From a checkpoint of a small transformer trained on Wikipedia.
Size: 16 layers, width 320, 2 heads of 64, MLP 1280 tanh GELU, vocabulary 32000, 36.3M parameters.
Architecture: LayerNorm before each block, rotary positions, biases, untied embeddings, attention and MLP in parallel.
Training: 895M tokens, 6832 steps.
MLP neurons of a small language model. Each row is named by its layer, matrix (down: output weights) and neuron, and shows model dimensions 64-319. Each number is 128 + 32 x the weight over its row's rms, rounded and kept within 0 to 255. Numbers have three digits each.
After each neuron's rows, "fires before" lists the tokens most often just after its 100 highest values on Wikipedia text that the model never trained on.

L5.down278:118154125132117180113147139110153121140132165121118152112112064093090113166062121142149121108143108090118165087116136114171129093107155162255131136107168111121105163115149139119151112158154122117105122129144143097149162148142112104137131117157158122088135156144107138151127113144149093125136149096093148130116148118101135124112146121139167172127092119139130136145132127108106131137110149158041137112142127179142100116109131124129177161156149143106189136170131118116146119094129089157144130151113147122146104096100108096162155113094118136134097102106147129106152127115113164147145108121094103084109121160089109143101149129099137171200131128113152133122143123150167188141143182151124169084126104154147141133125155155139140087153166121148086164135130074109104089078075124
fires before: "\n", "-"

L9.down1144:127158103108187108113132118119100191127163118103141077176115115155062201141147124129126196149148140165148221170109145150131128171151056089126110114140126105182137136159152113163174134100151160108157090129172146153135171129167104104078132102134144123075092128112074107158127151114100116209079131101178112139122166120162108098143158145144085114108200113156073170065127161131194119131176101148105114089188127142154127127121156094106164133107142163063105140118112116156146147110140100107093087096089131119185136111151046162135159122114193091124091100108128144124069129125109135112166139117136123097139137146170109100094141172187120175108067094167184128113113091131134127173104174127160114123126093106129142158080094125131138150099049170088082136118128110148163147201156102
fires before: "s", " the", "\n", " that"

L10.down672:094121109134099147132163110101059106131081069128148114106123141136164114139172122151125152142152145161085117130129126121123138073200146072072110167132046153103098157110135088083159144134131138107169107180215137105117099165169171127102211092163107069165079132106187122182120153117101131163190123150148102060126054112168144150142043130175152140130139117146181150142092158044095106126090181196121153149130092140168135089076079131102113133127173136128141090138175086146115177146095139105153131127174067048108135138134106105138149158114129179139092158122163090143089175091154160108110093114085093122152143096108093113169103119113150166108119144141181159141127109104169134129150162123150102178127078107045090132094176108156104112166126133117141192137206126107141110096118148
fires before: " 2", " 7", " 16", " 1", "od", " 12"

L9.down305:049116079085110101108110126161153124149142132175184117102132141127123100163156142150125132098088040095105099172154137131121120155087120085034144146183112134131084152134109094118125097106140191093128044113158177058127171129155157140128091104112215131128177112159130088118130143093134113114162134137156155081161143119095067123106065149126133105137200118095146097098113125154085121089155203194133115176137067147202134122072153148143109180089135121156165162205147144121193076143118122136139176094121155180106112147123170162077105109145120140189115166113120115128072128112165146104147148124101102132127139122094119131189122114125119142128149172063149153116101071156176128122158148082147138188082167054141078151168122176125122077122137118138085124116124136148076135114139103
fires before: "\n"

L12.down1121:133130210111104116129094114082122124176080107109083158139146162123164097117152149167141077164131094113090129130123110100124121126119096136171150085154160128141141145164123132127144081121131095133156149196105186114162114081161157157086166094097109124165106154089140106103128140133155124118095129132126141041170119109156144101101204157134113059117164107133135103073158136208185127131118105132124137124115168124091126108138120111166106127167053150173128181150187126118199132150176130092164186085125181173192112038101112103161106148166125102141060040147113053119129066135100083152137112115127088083068125118124126148124130077115195162139141145176162155113115171132139107090108094185083138116112065168125143116121142161105135170162109146104143082159095125123148164061086101
fires before: "\n", ";", ",", ".", " to"

L10.down602:081144167128120128104166128129150132146092134167153142103087071122145136108150157130144088094149157163151103237085120175114096133140129096140165094101123149140125089142124122144183143129185202116131123141150105089135093127127218132095115178070131139121075144119109079130136138131113198159163139137177090156124099094087092058180070136095096133144093140142143128099120140177113103118148161100084050164114128090202065132085099132161106103077195163114143132140114139116116163128124160137125174214137113124131158155150121102077114102099120153124165118168113115136104059116147093120135101160102132129135136111129091121173215117170147112211123167160138116136109155096161076134164109160174116079164157142118167097093161078128038107149088134117120150111095126157106117135159068
fires before: " |", ".", " club"

L5.down898:155143087116108160096167078067097140109153109141103145099119138142145150059130123112133107113053156153065110090148130111115118105106110121191120127079155132109137049120161062129141094146161096112153169175130121107175151091105213108141114130170130118130136175139106124136150120111098136164082135168113131153082124209104088114088163137154135161084101117133111142140127122086139127133108118147061073148086188153156093118149157130155138130134104101122179112153101171088107090115180122082081188113127178156122148124152089120135204071143126115065118178142180207068218101124127085128140172112148190126114071112133139136106128122158150090115197127127172153038031119125159110129154127136097119110127109118171172056110105074143148169110120113124101076139134130099163143121105120
fires before: "\n", " |"

L12.down663:108120116138118125126108171113122159141117108129130035156099168143104109135158190093143143106128079135054103097192127124115128150140089123246135082102132100186159106124046119143137125052154124108117086123131148148137133099107167109157122093141099107062175145190107146134130123139167141111152082096145095099139100146093171099102118091091072154096162103124159106118119094142169202109163110155225128166132125117148084120130189130118100131109104062161064159113164142106133161124072133162118112223148110102085080151103131131108163106092108130132112091148079148137113101129134127101118192096165140184161114095145152097133115159075095190030097115154083109093096177129104110112116125144162133155124146105113117119125180159138150146184105131094101100137179129124118150158177119
fires before: "\n"

L9.down154:117106174120101152092148139098120116129113137174164118111103105072133133157064102124173089115133136095113142110164170110173104080104147139255125127154162097145167162053123112118155124142184138140129096116141095107141152180114150116122140125130150096182167115103077107108147150119150095192106174128107177137139170118125102128077093150100155159177076138140110094163127155092101104073087142130088161105139091146197095156083070077138130157147207170136101097130124153123136138106124130166125129175120214180100152136072153112137129128112129165159120132138189126060109092133117135136125129090093168103097133088119119150095102114141150098153091148109083113173134090139135152121164145057122153158150128098103145170121120126126072139117153135167109153130113076110131133086104114
fires before: " |", "\n"

L9.down642:162128120151106161170123162102180088135164145134098147173117139077102111098136104141106110146126110091229085165151235161144101095151142191044085108123126141129122143069125148105132095092153110110164087176101137084116098115107126106133139148119098191101099109158191108186134158120142069154077146089163110157142123131069212130117113061113122120135154193169082094169156083133091151108114070109140175110152127125171163092063178169125161078110137188143109137147115070130129091115094161153161109083136142073130143129117144203202099077085126099126115133128156130072158118063091153157159150139149139061069090085159055154147127171179121141158091103147127177164135084096114123130113114074102184154202162121113128166103130096152078181130117127084128134125152132101146177162112146
fires before: " |"

L5.down1152:105123056107124137128164087050167138138180141108175135150115118124176152083119093090135210138108124138153150093137094116067089142111147084127107153076071110107163142100119088085175068144153153117115150158137173082151141110075154095093139167155128070088120190078099179085113127153101142147080166139127103131083150120139081135171169145155116161070134084151089110107133131108184187120114103113169102139097060110174132130150105135078156143105153126134152107060118159094053134189148118156166175068131150102174101156129123182110141110147091139101156159158190157120096101074138140104140085097116170121114106117146141105168108120145144138125186148132174133189095102099194136139150120160137130151133114072182059125136087133140137137175180147111135089132207174138139098105136085
fires before: "-", "\n", " to"

L9.down1073:093091100120092080127107084107146092132123100106193067111109067054168119131107138121069105139123188138128073135177109116103143159081118114163070170117095148145108187193125166144100151083116090128137130164144071140150159139110118058110188129147103090083116120150176131112103099050064137116127095111098127145129126107124093145155153110097146126138066158119129114124099135095051161120156137143151164117189136084135120168099158121094199154101103166146078124096163112109084105088140101164114209183109221071143122208098098069160149154134122093148109159113093128126113155129138124121139150147150112168116159159187097123130113173127120159162130143148126083141182111126122101152161107133156102127128132109161077161123135168171156110159120139147146214099161122155169169182124149
fires before: " |", "=="

L12.down479:094125062129179202188143156095189171198149154130131123151133148108114144111102109112090137157109105086157130115096140175102123169103090110065108121115137134127097093107173129120140129134155128110140119120105048109163111128127131142128102146077171037022126113183111055144114134144173133107127184113139131113145129142102155119118181119091146182156142112141126088197141150077115094111110192147137159124097115140195122138083087072098146083066111168106154160126102157143120138160170131138148176072115127131089126095064101132157153144111127156122162109065133133121136117088135156136164103099192036087172195116149107136134107185151104146166172156113135092126156095113160155118160152130141143073123103070102121179136152155122135112147206159111101114104087114159178145160106129
fires before: ".", "emon"

L10.down236:107170162099138116156086171093168109115121149070193162130116087135175176145119196178137132077127114154137173174125108135134129124147146086104121126144111122113166134117097134086147088159144151126125096077166119086082103146105073062136137117150140126073174126179120180159123115121109159092130137132190116107159129081135150124192188129059104058133188153120132142140144148180159133066134114165187092103115165145185124123170144092136144136079135159119151103110104141140129155152068112115095165023153102147066144118096059093123125098114118114109137171068096123074177073095110153110141070197101156117176165061142134177144114132148090154123144111153172116133141133171192154122170148129101163061098117158151137095151157064073205154153110109121108154105139135127173080145172120
fires before: ".", ",", " century", " War", " and", " with"

L3.down975:066065079147167056140094171161145099189135063118072137147179100151157100142131101157087130083116094155192159107137123164173131133128133081136159107162161145164101090153106096157150133115123105110078148135141054160134113088181072107156109045126206123072062152081186131127142125171129134108116067162144132140151143120103179136129040085119083117105079130116100122157146104089175106076170088154158102087190173101132189097136106150123159185079155133174126153091147075185080119176146110098155118170116139151113093128119124159174124116143113084088163057141096146159115116155175099139134114094150105129144125150112145082144143126103054195126093172124113182133182118109125158150141169128101155154073102150148159107118100117101160133144071059130139109176144111099175098184094135
fires before: " the", " a", " \""

L10.down14:109129162118135094162085115151153175075151066158202102113129057129140110105144069149054114115146208055083155161157182125096068149141145119159139088134140133117097093166138172090102093097166105121111110154165092116123148101096077124116144073124092097149167129117107118172142139108136155155115121140110117167124137086123164135180139138144137186114141126040115126129070108127079123096140180184116149116129162106114087172114062081094130120105128099074136104178135088088205099106160109165168069140088104194135183128173107157160140125157129187153140174077171189105114085156172106105140132080123091146153129171139146140173122077153142126106161187145100135107173133100137131114187058193154119115119180117151186128111091106097137124160116208079103153147123125176110191156113091
fires before: " |", ";"

L10.down1228:086178154150139141120125162182072163125121129122118120123163129146123146141074145103134146138132163106117096127123120189095082150130158159122165104077165122090130170153130169162142115115096127185154112095113102135094120104182076126141155134168109164157109071201100198083133140160111116072115126132118082159080071129141108095089130143101136170016057107123120102063174106123107165115129147167108158110079157094165158134117100057103150097154093159116076172094077118124108092131110119133140158153127200149077093045136153123222168077108206124144137154131149125127151124172153141134136145126099155062105167141118096115138128106135132084119091079135178165098189151132120131135104122134121209152125148169125139176153078146120167087127154093129154110120174158164211127124155167
fires before: " 3", " 4", "2)", " 7", " 9"

L3.down1173:162124138164187077127110056157146156134140109155121187162153129131123126106161154135065146102142159099078144168160084178156119105117117116146147134141150133145144084121117127114193114075156073121177141166115124137093137116111106113188076135114134121158065118142101117084108171136107143118088142147193120133139184104128106087159168168184150143101179122150147121087112114107107132182136176120187142205139115153135177118129156121115147091049089189150119151083212137111067132148166121093124161145086150082118143118075128160158090146092110024116111100139076138084152129122092116114134182108126096116130124108068145120152102099077160112090138078148169152107151144141073141153125177118082202138133161120163107122114133091131109153064091121125126128147117110102107130213121152
fires before: " to", " by", " as", " in", "."

L10.down379:108092139132104124123102152180139145120134080112024184128178116172107125170137168138115175157165129102141147106136127178114175104081151119043176179078172142117140160146130109072141076132139175133095115132192152123099157145129113105118155107121107132105205201149133123091120131107109145139124071077126167154100165131140151152123125133095116109177146132154145109121131119101121100084094100047132184137125123145096121132167153145139165121152143165178171169143146149111119150111141105147086186092122079124145152152137129133103108177160145193155106191174188130131126131149104137127176112134126099108155164111130166171136127108129090145109138131072167090135087152126166084144120112106135048135147122127152096155064141100133122126077131138107115112112034161108136133144105054
fires before: "s", "t", "ll", "-", "m", "re"

L12.down283:144148139094108114164132114106166099058187081200066114147064135140124118149133132152146110121122095145071154133111148140092096138152136131128121141141178141158116082111087179106093139092083117141154118134099117130135151116172089121137097141107124166163095144172138092152116096142145090131135099153136155124162077100099179140150121191129157172115162108096131092192112146139093104146112169132170194160145074173129094126130102144097230101103098083131095136121079069194103140082135124098072143194093146171118136069096097165135163116181137122142135125118137142146152060137094110133122156145197121147138046171154164146125171113128113155101103106093059132102156165082152143078154107157081153121161170122103162096146188156119099149064170169129125119103074147125078130167161163
fires before: " |", " or"

L5.down984:113106146116153174099112102180158181121152150115182184142119129155144074104171139140119097129151196143148134081159160151149154145147092154069133103140086115150077173197124111162107106125129085078135128084072102070182087152158150111156145182088144154103168099099206128138145189199185154172112124124099119132124128136130128124160152131121147173110123087158154111176129077140114086088116101095090126106147109105109125167130131120145077071179133146147104110190151176099135147092100124176172147057114125168103094174162105099112145146123078195143092200123099152069090111074162166138111065129154107100034127135123149133134155135132104142144198102090105136034109124090097100140103104100114121081162087105162051155090118163146163155136131127081175122109145090092140155130116079
fires before: " |", "\n", " of"

L5.down762:138130167184092135149107112128143206096073177159126123118163139097128096098150139202124145076158119109104148121128159145160174131168112093145153080104170108166139133127170097199155159131111138092086126112115129123105107087125131128099135106096154148136137121134137128128042106155118070089121164085138185088133151129064104132092157131145092167109092193160145089124173122100161151156146138080091166173084174166123142101062111167118090081137092127157112086127111096179170164154061070118199157109183078112129126110152181122106130120122082086119122114068120145193134130177140093093118116153146125173182127125191131166065113093122191144130163120115095079010137096164069126111170120095172139108179150119141173140148075149111087174108052164068120125182164148130146177056095135
fires before: " a", " an", " released", "\n"

L10.down714:075135116099132145110121163168192140111139104140171116135128125175176137061099130151158135113149166134130155173194121137125089098159091112094190110180104140133127105131165117088148147172096069120154189078055169084154145104118089131116132143119091134097095137118187111127113095127149161094123182159110171167149140149098093182134109160125123157144118187125130138094195145138193096051121121149086134169159137122130129175135088081099179090069176194089137125123131157114087142148155146105173129115119122052168132080136130109164128157089173134076090147161106193117102099174131103121150154135052101161154119115164132136133100128083117155106138143095115138122096131161130119126123038133147116105108167138102134157144109136120169143099049171092097102080037151132174087120095186
fires before: " |", " the"

L12.down150:147150098112044211175108094187145135130094087083123167124135157139104104113113140101144157151144138187108137109114141099128122163109124094133131106154144168150163126142125118129144120090135114190205100186116128175188096146184178066182136127145124114086127089139134113070120102106131151108171134102156167104075149127166106167122075167104120118096155166130111152048175125145161134178141152063109153116116104123107085159137160092164111163125071123124096110148159145169140090121098115150115145074122196152088152183119141111115139142114141178103107150130131099098075137085144101136117105105164157138120192186125149123155084111081101120193121141129119207158084147157146078138093139059164190152134143162128141108135115134120136061125128117089091144213083115122064078088189136
fires before: " 3", " 14", " 6", " 12", " 2", " 4"

L5.down544:135137165203109115158165130155097112076170122019132168125062115133138048087147148107162113255120146161139114105157111159125129115115195086200121125150125163121103085163071125142132148100107092131129180074108107179156134115129172145115095138109124115121126096110150091149116110097147128173109172146123128131119110077131107160086149152093144111177141073124102099150090106164135114086136119114138114163094152138100152117144147145210100080087131129136081139149160144128115149066092087170131125097141117138140124092131081127115109164121132086120118195080104115125142089116109079150099127158124134150176153180123165150114123076102109138122184114168113105197128152157123124136094147131111179124096096135094136187106156080132119152226120104121124128200150117115140119116106134
fires before: "\n", " he", " she", " the"

L9.down557:117085121143206097142137146084136168066119167141106122093131135124164145114181138126102121160089143189139143113105080128086123145127141118153102100151068101159090163092115123112150111135163120083137107155113126119111139105103141062114176116150104156122138088111137108163155075157139156123099118171171104100141130145094131089124130136095139128094103121163121217132074109183149137148068132150107144179162119130161170146165156070107112140084100165142096084121145141119147136093114137164154202072126106124087123208087140101141072153087146140051161113135111199111177161066133068091075093148138118184087135183113102144154090166135146148164109138137127160154143063161134094096131163165128144118129140121111121110099205155152091094087089135146148174110238104133177151105096133
fires before: "s"

L9.down1138:121155125139145109134143151168096130164102148181126149114148161180082117144125138149085103116205090171167142215161117094137118164104079128106082108128086119132096140159131090070149168075104145131115128153115177114109184124106083109184127199086161118126181130159131191124106073145094184176117059083078093127200145172095135183163142121127135076129155139096133125098092128166148073102129067053133115127140082116165093118145102092146082113141166149184161160100157098152118124174142149133124164142124101102171067140182043140125131154154115161039156098166074145145102133159115128117082132127138109121091073146111095163152136149079099158130117090115135198150145127137106165104151117119134121098133170178136106071173080125155088133116083111164173193123130179101142138145072109
fires before: "==", " ==", " and", "s"

L9.down636:092078107105094118093128137131098150138118182117124077174140068105110140141153109152024160102173116126101136156114149140077123113130132106142080104119091096149111123182137139127148084153161149154146156147151117143095199119123188111114106098170118170107152118123086107095116115167096135115150137093059142176188146086097134124115180167118127172182162098150075142174118128102146137093138135130116191115126086105138094089169128130124098143213124143136090133140087135122101100176159125154113147074156132107152088099107172122149089168104183096124181121127167133175139199164175170153122103143129089137086135132149155096176152127086142117096118103173040174160111099120144148078103120182157111072106042147105148120115140168140111168163081132132133164118147081161105105071138107
fires before: " 7", " 6", " 8", "ve", "\n", " "

L12.down147:111179158103151137141092112089106103125113133182133135107075106192121165124096101144086109115089117170042170115093152091112174121170101084255145067121081125114144114134136110103114164140084098132058156084112198115170078064163138136117074108093119116187128151103129121149135122142094155132150117131139121117087069085092118117094115169190151174131140126106094126133075111132186118108130171124138141126136102149132089184138148153176211091111127098106112116118157202169110150149173071129120103092104136124119100153156134143149194085128146121059116148115130128171130083124145124143111154147085157087087094161088096118130138164081139113105155110190150167132122108112097116131132154149143140168094186167101172149177094105116146171069104169115118175118165153142072172117106127
fires before: "-", " in"

L10.down474:171121154136176101118181136150158143116110092097120142198151134112079154137121122128125109137070123146124168066105148092162177097181181061000163128095131156068176125102134143116128140073109089126116172125137113140117148117157119099061164203071131098101132129118135173119064151127102152098179136129129099146143129118166073102123069140162120124152133097098098099115144150174144165158149088123169161138149131128188134096129104186169122193127146131144164111153089125181077079140155094154167198097149076149160108095125058105127085131118109047174102164095105108077133121110126088166139131115156131126136162104052154134149127149169110141165147131089137182189119117070129107132109198139170180136144125123136131178119075062176084161151135148136116133078074133116116139089153123
fires before: "s", "t"

L12.down1138:089125113187125149151113173207115118125107075102169108147111199088123144055201213125116145156155126124160145117189120170105078103125155116044148131118147119172098132149138170168095054136119101087122154058088123104132120118121104153156140107155177147145185104151099094151116151124175132138126060145154172112132187096173142087127144163178134189144140128108123093099086121096132118107125093111113132126115146154130162159121177147087154131123100066164072168120103151096126121178067107107127084142121076108069138128130096174167130150141180090176103157101118190066056100090114090121118082111141121174175161100126166154109141089100137126039142193116144079101143124147134168149064129099149122185110129107102156098094120079116117119140111138135117132136054159123100126127108107
fires before: "\n", " |", ".", " 1"

L3.down511:064050119128136188119140058108160175138093179143124151115162162075141121121123125099142105093105107125068117104144137098143151137141132131050152143060112063156189186167153114120192122180070141144136182079106146096182098196103089165131120119173136127149130175125182134138051192181147131122114130112100144156165133051158110150084094162100144139111119151163091109154093101143112126151201113172118144154129161108180117163128157093127094119140117166210127074067121218163135145098186130159108120061118146118121106108136106145115026155163141096173109115131127160087096162088109105161123115102126116110090073129124104185130085105124173117119156149137131071122093098130168107132138094173128107184124154119079128131114084129149167135102064115130110108123131181125124112130120150
fires before: "\n", " a", "---|---|---|---|", " an", " December", " |"

L12.down811:111116122092122077142113134150104130134114125085147130097175057103154135126093156118143107161110081093156125084109154144167084206123128081209138158142125129125118144111193126151167148114149157146090059158089121187039159100073178195126139122135094178078085149112137167148160098202158074113065132132212147142128132149136115138162222150086082151141150136140087115050083121135172107061084120152109148105109107127145145085152160108102142098105157086116131135106144145116125146102165136142108079092096141140128147141113117071136125168169131100115121097106145147132148103129122119031162144117109149166164144119079163154163129154107127169117085119192175150136148168138132151067142121112136084115133094135113086135084117102173136186148089147142105134135158147159133139138114135
fires before: "\n", " Ottawa", " Vermont"

L2.down598:148132094114163088207152124092085110123136138140083129101131156152067156175145147069104084070161126098120130117116076169094097071098104138175127131121114136161160140147161182105126097170183138147138153148121117116138207071138078189141146101215169109131098094174140146190076098176111179146118087113151168095121157157141083098152130093193115098122126125107138155174077069070074152123141147116155153109081162072132169179172138136108148154130151169095085168167085087138133134111137146134172145072198166155115193105155116167152115120123079106159173115159152136149133144151099111159108143129082089132145090121111148166074071160095118124102098122135183167111163124126127121124092116136119131142105123158174134104095108116087189190118137114155097166138088147102152115108104104
fires before: ",", ".", "\n", " and"

L10.down74:121116156120109136139117123141159157097143164131152138132183064137146112134115143088101091116057109162116148042106201189146192182098134158157121147109128086146059140168173109132116153159106082149105106166105057093153112130013136174103129160112103172146160121065219130135118118147116187164075151174162153074124154105145109119098202170139142083094183126127114125095122084134155114152080137160114118133149145159126136096168205121117097114146141132131106192139160094137167155132173089149153121146067118113117133120094056130119103107178136103128123153129113087128136146097085117132129115136055108064117156144140155125121160118081086138108155148133149208107134176087159125128163130134111126157134164105109126176116129171128130134146147137122102156168090147099183191148068110
fires before: " |", ")", ",", ".", " ("

L12.down623:122104108168167083147114113155159074095117124141162169128108122039147140121099175125126102099105193173167102078085106142113163107093176153145098085212082128172147166065130064178103127143136100172133132120101167053164122119073165143112105166189129079149138071074128137110209108116170157161119134159149144089091105084091085138141098152100115132102115104121123170169109165164083100101143153167095126095134204141112094128143118109114111144084146188195059120213146097209137158126142111117139142121164093157100123158105133098096157114126120162083125091123059111163182138138112094146149112118177147192084155174064111126105157119105197099148114100157121167128187147122109115080158119112064168120116109125127121120098206108115099151153130149120122152111131132135119139158135095
fires before: "s"

L5.down1098:183101090123074168169138156120152129100165178131158136176089095108068088112055092173156153186094099153127170077090141141123118146137171164131142140093110144201176172165200125110119107128121158109046160122111099142165173149140104063119093165123124104138146152096125079179113116171135134130149174135145101114129159056102139115135126149106116095147148110118117159191145140106155119106032157136119115132118102095109156147141183113149152075170159171149158099138117144115126173132128119175139149109104231110132120107192110132134091185109150111107149095100129171094126221145157088145156091143131119141131096079098070121117104147127109114099161060138187159063117125082147162117167125122125133116128107141108125148128120159139149155101134090106146149136147074091164127092142152
fires before: " |", ":"

L5.down434:142135158109132122125164114139116086089121137144144102147112064095102142072095135123164156117139120123100150127135125148129142180133139151255139155103120107115113170137152128101138143162110145129094163153178130067092154166098149133123141114132144134076113121061128142123132176107145112124126133127114142126174169138116120130148110125125176157125083128127113131139128133143102137140112128107032061129135108135156105103099159107106172153122136149102194089054138155104135139126138088128173148075078122105126145140136086091121187122166146177124036126107094166127138188142138195118122122105151168099102138159115158133114102092172132171142135171115149145112127103128160184156138117165100116124104125114118121185136119138126111076128190166163125158155154057153148109104063093
fires before: "\n"

L12.down419:103138154187145107187134091148122138138110153117193155169129148144123173119162113102127129127166141125108145134122100184157131135119160118073109153107073163127155127102182127151143132077134150178106086094105158117122142177084169130102095160123126078207155177162100120170085132105110178163115115126134158116153155151160119174100074125139134188169064074115133095071143202111121092145170081138128184188112128151149106147136136169102184094150128106175150137121142173084088099143142133143142113120124067157101111144101146103096141108121120064151104137097124099085074070052132144136161149158104130170128079162104140151151098075147174132120108113087121101143097100117139089133188199140122099126108173118169103201128125147135114109124103209113109127085108102145102093105067144
fires before: "\n"

L5.down472:094099111119119174161122121158164163140153166129094176132124073070121121130049163162173123097134115130137120100108116087144110066122143177255131116121185099163144157140121136118104161125104125143116188137165148108160203137111116116111121119120178140077112138072122116114098098163097062165134159097118153120158110153076121105072158151118151167117086119122109109179135088065144132122144189171091111103115169122119069100077095128129177112134167105081154130179160167127113073079163109110169112126081196124155134088121110117159113131131101100139116133095114124141124174121131156158141094098116096084111162131144094121112165133080123134175128104109128129121112103142118150142147139209151132109154092127143137156114136171131130085114132105151144169126126084112176121153086123
fires before: "\n", "-", "==="

L12.down509:132134135121159148179091161130111118076149127194154181171138115136117141123108080152132211066135154148136092142099094117169148207125145152139111116104078132077136100117142123156142145134187161152104073093081141089151086148158150074141164155122128087170110146114192173124115156085061114141121036091108070059141127139105118142152140086131088118115097138086168164147147147202085146131212124179182139185142097112142122188171069094112204088100084156147148150081138122178146143131151130123075132068127115079123124101113138142147172127160130188179184111079091133103111036111083178118085099118121120112144139160130119161143144137082170057126097139155160143103182151059119125145138110119095169102172129123130142096150104109168122099127139130058142097123075120161131141096147143
fires before: ")", "\""

L3.down155:040127102170196065113115098153170147131194128078099138145169151154102173103100111116156088107144137106129151176189125163064146125129153202121117153115162132127117088169067169119225136169139146139144092128153141099187163133142155121141177058101123083178111127126120103161145120155139131086086184083111151103120108127114114117112117080119116132153142142119163112134114162125069151181174151191104206106158097103099093071128122054133112183154132133155119143107115142094180078152136108126127113119111093152114180177162137128092140113109146147128145096096105094144145090153106136078121178121131181122129113095098098095104110145123135124090123111114131099121134099220089134129109122124120100120151155148120087075114161163117165105122110045100121156137159168109141123118169067
fires before: "\n"

L5.down508:132170119166180150099085147116145133111143111109169120112131093076175142136142121152117129099174104090085124091106149058139100105120184135255075153193098139128104099121130121095150169115086138172099112197152120122118155172128117149138111144155158191108149080139134149088108128137107123187125099151147157103112107145109167152131126139184124133129039089151131099106184143106118079172105172143064130170140112108089147100182103098134180111124164108139113115138115102143126120127109140113099114148128142156081085119185088114091131167108061126204115169125133073120139147081095148203107186131136127141161135110126143076092170118139133192130131098198099112125136111115150117113146190126098188154156133149120130118148093150162160179151118107127062224130065111110115136064124153
fires before: ",", " the", " Liberal", " he"

L12.down56:115146099089112171143085107157153166183151115171192140143164051074069142097123126134126153091100226129095134133121105100156173185148088167145117176128127155175094172156116095152080072111132104094083125123106132104129085204118097109125119130101157065123141117161148118101124144135091135151078104120104107126152116086133103155150109128152085073115081151073148171117149141178080166090121120131097115174078100169148155150171139159158175127140156134144146104155110112151131119071170098152096119142050100115153111100152129174109123136145115142093131063094115153112155144146136157136157181176140114128056121105103082079170135227142139126103136091146113165075168134129166149174154155147095131134139151085135096141154163174117143151141110183128091162141070087151135163142160135
fires before: "\n", " (", ")"

L5.down1140:139079105131150140170068091102148102090114091136107176122086079122123105065155122133130081187121100098185146139135110086143102118086123102095084124142119122123152118113120102147141125144178164100080097151169104116195140128116120078117196107153094079142146157106095137163130120102134130122144163160168163198126145196156150112139093102083121103158142081092108077183166156078160178124132234172092138170126176161095121065186129073121118090162152150173150142173144164118082120116116108138121111096151231133125145112112142156077149178169113173149157131122137157132133121134096129134094103103141148172142099127081193166127119152070126119161126155143139146140109097162149187126134140121092136165112153045128131086147100184133096184184188094108080133095152125106123128134077097
fires before: " |", ")", "th", "."

L10.down899:055143128116103078160138124062127119137101174089115039179171148112195124130149155155122065144195110091110126097105155093071124108131118077186138102133146170150099134140083128191084041167146122143090159119138135130175075094116158155104124082171103152138081095154102141114122137156087097123120157121112133101084130114094080068113168116151124098094154143141039112126116109118103151093152166169136145116162113124161113074112177100085110145114097147120118101128178152154078131100108164151191166128143143159121113104165137142121102162109155084125104027096111119150146113141107104179123087100091082119095154120117106148119126147089173077153152142185131110156130128164190117123115099118115174108117083138110146143110140171122162113092113118113172165166154173152061096107109123
fires before: "s", "de", "tic"

L2.down766:160120058147136120159078129149175157138166121121125084146135116083150171166156114158141120190167118073100116148074109093090144131132116084025133164122186111122165140145189132146149160161083150098059142125092164116097196176116141112130120105129183142174151120148155118105165125114135107142129152134085120121076077140127084139100140151134149166118070164083150136137128112129198150127123116146074140151139137172124124098100110169100139138091136197095146123147142155084201160059149177175146127144108097153134126112140089107103148128137101103192150139132184129119171152131091136182117143103156048157096183133166130084079160108165136129105122124090104136081145073180136116121237107109104142130098124062067145153133159156071141108128095145128093048077123111122138097125114172
fires before: "\n", "The", "American"